config = dict(
    n_kv_head=8,
    positions='alibi',
    attn_scale=0.125,
    tie_embeddings=True,
    init='normal',
    init_std_qkv=0.0167,
    beta2=0.99,
    schedule='cos',
    doc_mask=True,
    dataset='wikipedia_en',
)
MLP neurons of a small language model. Each row is named by its layer, matrix (down: output weights) and neuron, and shows model dimensions 320-415. Each number is 128 + 24 x the weight over its row's rms, rounded and kept within 0 to 255. Numbers have three digits each.
After each neuron's rows, "fires before" lists the tokens most often just after its 100 highest values on Wikipedia text that the model never trained on. A number after a token or word is its count.

L2.down2001:106101130141128094165144118167107161124176148144157117152122154137149153182141090120119150107138162131096140113126115145157138138136097137147135112140108124115131125097146117127136092147093125127121113169115124103116132098138152131152119110165109124152135150094165112087140115112136159080
fires before: " |" 32, "2" 8, "us" 5, "," 5, " |\n" 5

L2.down1404:129117138125118130104116079113128171098168175124118128162164150081141142163141131134098148132104080110177143129174129070124155152111170131071136135158128133123147127145119159132139142120136093107110123124188147102095138134115133126198122111144106140157118118107131140147131148148088141137
fires before: " " 30, " (" 19, " of" 6, "\n" 4, " as" 4

L5.down207:110136177159091122087154172134088146149120104116080145122144085097096113134117110131094158141141173102142086110131154130074145095149163163109166165142132097103179112156083136150108102144104126141116126147141134144124140124159142181113145140173114144159151177132144129128147122147129144132
fires before: "7" 18, "4" 17, "5" 11, "6" 9, "3" 8, "8" 7

L2.down638:121152135124102138097137134150142142145121141130132145100105125148112102143121165120109151166133118147145153144165117130112142092149118084142134131138102134111150132158112095109115139121171125144131129097122093119128099112123124135206145126099116127098133124140129115160136152103128131157
fires before: " " 22, "978" 12, " votes" 7, "120" 6, "″W" 5, "″N" 5

L2.down1632:141130150085143106129136124131165116119149177136122120092158127119151131113135152154106191126154147155145153162124129152120124134161137142096125120132121116175151140119098113108148133078120162151096137151119155136129114103109122117002143143128112132128138133107133110148122122111135145159
fires before: "|" 18, "===" 16, "-" 13, "The" 9, " |" 6, " |\n" 4

L5.down1869:107110153159109091125092131167142165087112147149117151121099120086141100145123150110120147172135094138126134141107154087167134141109146120097084133145115138086102176157166108108107144157090119143103124150134118112162106123142172144095130125100132130155136132163118147148048167175124079132
fires before: "5" 22, "6" 17, "4" 9, "8" 4, "." 4

L5.down134:137138111126104115123157158097131109108108124156124121071139106168139117142124177131116139109110122112106134143139097163135144135122144135091144134125148121122093109113103140100125119146157118125129091115100123133118048118116147175151109119152133113143095142147122139163128142097170121138
fires before: "0" 21, "6" 14, "1" 10, "4" 7, "2" 6, "8" 6

L5.down1520:187107140121139149070141146159145131137152168108167141154115094148135105151107128115148119180099163156177133138121144088157122189137114127121118121117148106173134093143097140121099119098125131102104140153109130152165109147108153101193098164152154090075124135107105078142140142110103132133
fires before: "," 20, "." 9, "″N" 8, "″W" 7, "==\n" 7, " of" 4